Weights of a small GPT-style language model, trained from scratch on English Wikipedia: 4 heads of 64 (1 for keys and values), attention and MLP in parallel.
MLP neurons of a small language model. Each row is named by its layer, matrix (down: output weights) and neuron, and shows model dimensions 176-239. Each number is 128 + 32 x the weight over its row's rms, rounded and kept within 0 to 255.
After each neuron's rows, "raises" lists the tokens whose logits its output raises most directly, leaving later layers aside.

L10.down676 [ 94 170 203 133  91 159  94 130 109 151  77 210 100 135 144  85 147 127 125 145 185 174 140 117 150 108 171 138 111 120 188 158 131 189 129  81  94 141 135 127 176 146 102 140 164  76 166 109 160  96 104 145 136  60 111 112 116 135 122 141 158 132 141  90]
raises: "ional", "ious", "ping", "ire", "ped"

L8.down519 [118 117 155 155 148  83 135 152 102 105 143  78 148 177 124  88 104  59 165 122 147 119 191 148 117 180 105 176 161 148 147  78 103  75 170 110 103 131 128 177 135 113 138 103 138  85 211 199 154 117 120  47 113 202 120 126 132  71  64 120 108  90 139 175]
raises: "probably", "ically", "shed", "qualified", "ably"

L4.down667 [123  90 116  48  77 166 109  98 147 127 158 134 110 147 142 157 131 143 151 143 138 138 100  61 116 139 124 108 120 107 154 137 162 155 128 140 134 153 129 118 112 145 126  81 117 108 111 102 156 171 123  50 138 133 144 130 187  53 173  78 150 115  37 133]
raises: " songs", " album", " starring", " episodes", " animated"

L5.down320 [125  96 134 135 110  41 137 105 136 163 101 145  88  72 141 126 140  99 170 160 150 114 115 110 177  90 177 129 202 117  82 134  49 163 118 129 110 136 154 146 133 118  98 105 153 125 109 129 216 101 111 178  99 186 122  84 150  68 120  74 134 133 130  75]
raises: " were", " are", " have", "teen", "eller"

L3.down744 [159  90 165 147 158 140  85 131 114 175  80  96 126 127 169 198 183 155 154 111 100 123 109 114 151 170 126 153 154 162 100 156  67 183 159 104 159 176 119  76  59 150 153  49 164 186 154 120  97 120 157 120 129 106 124 110 165 124 128 144 119 128  70 116]
raises: "less", "ier", "work", "en", "ef"

L8.down983 [186  92 148 136 107 139 126 127 132 194  99 143 111  91 122 167  85 138 171 119 131 142 150 139 103 112 195 122 150 127 119 149  87 134 109 119 193  85 120  85 174  83 125  65 167 116 183 152 117 189 113 133 129  31 141 168 164 135 116 132 231 117 101 118]
raises: "ister", "cle", "ologist", "mate", "erial"

L8.down130 [119 137 183 146 156 136 116  88 162  68 156 135 104 123 107 119 115 156 114 115 126 148 180 130  96 143 121 200 172 118 137 112  72 178 186 160 158 167 174 167 151 138 171 171  85 157  35 145 147 118 140 122 100  62 143 200 140  83 123 114 129  93 121  84]
raises: "my", "ade", "ming", "cate", " Pld"

L10.down662 [122 134 126 104  73 171 142 196 101 111 106 104 115  65 119 172 159 117  84 120 170 128 127 139 122 119 100 131 109 131 163  83 169 194 162 208 152  68 181  88 115 109 114 131 123  73 110 131 163 150 133 107  87 171 150 142 195  95 128  80 144  93 160 132]
raises: "'", "’", "‘", "′", " was"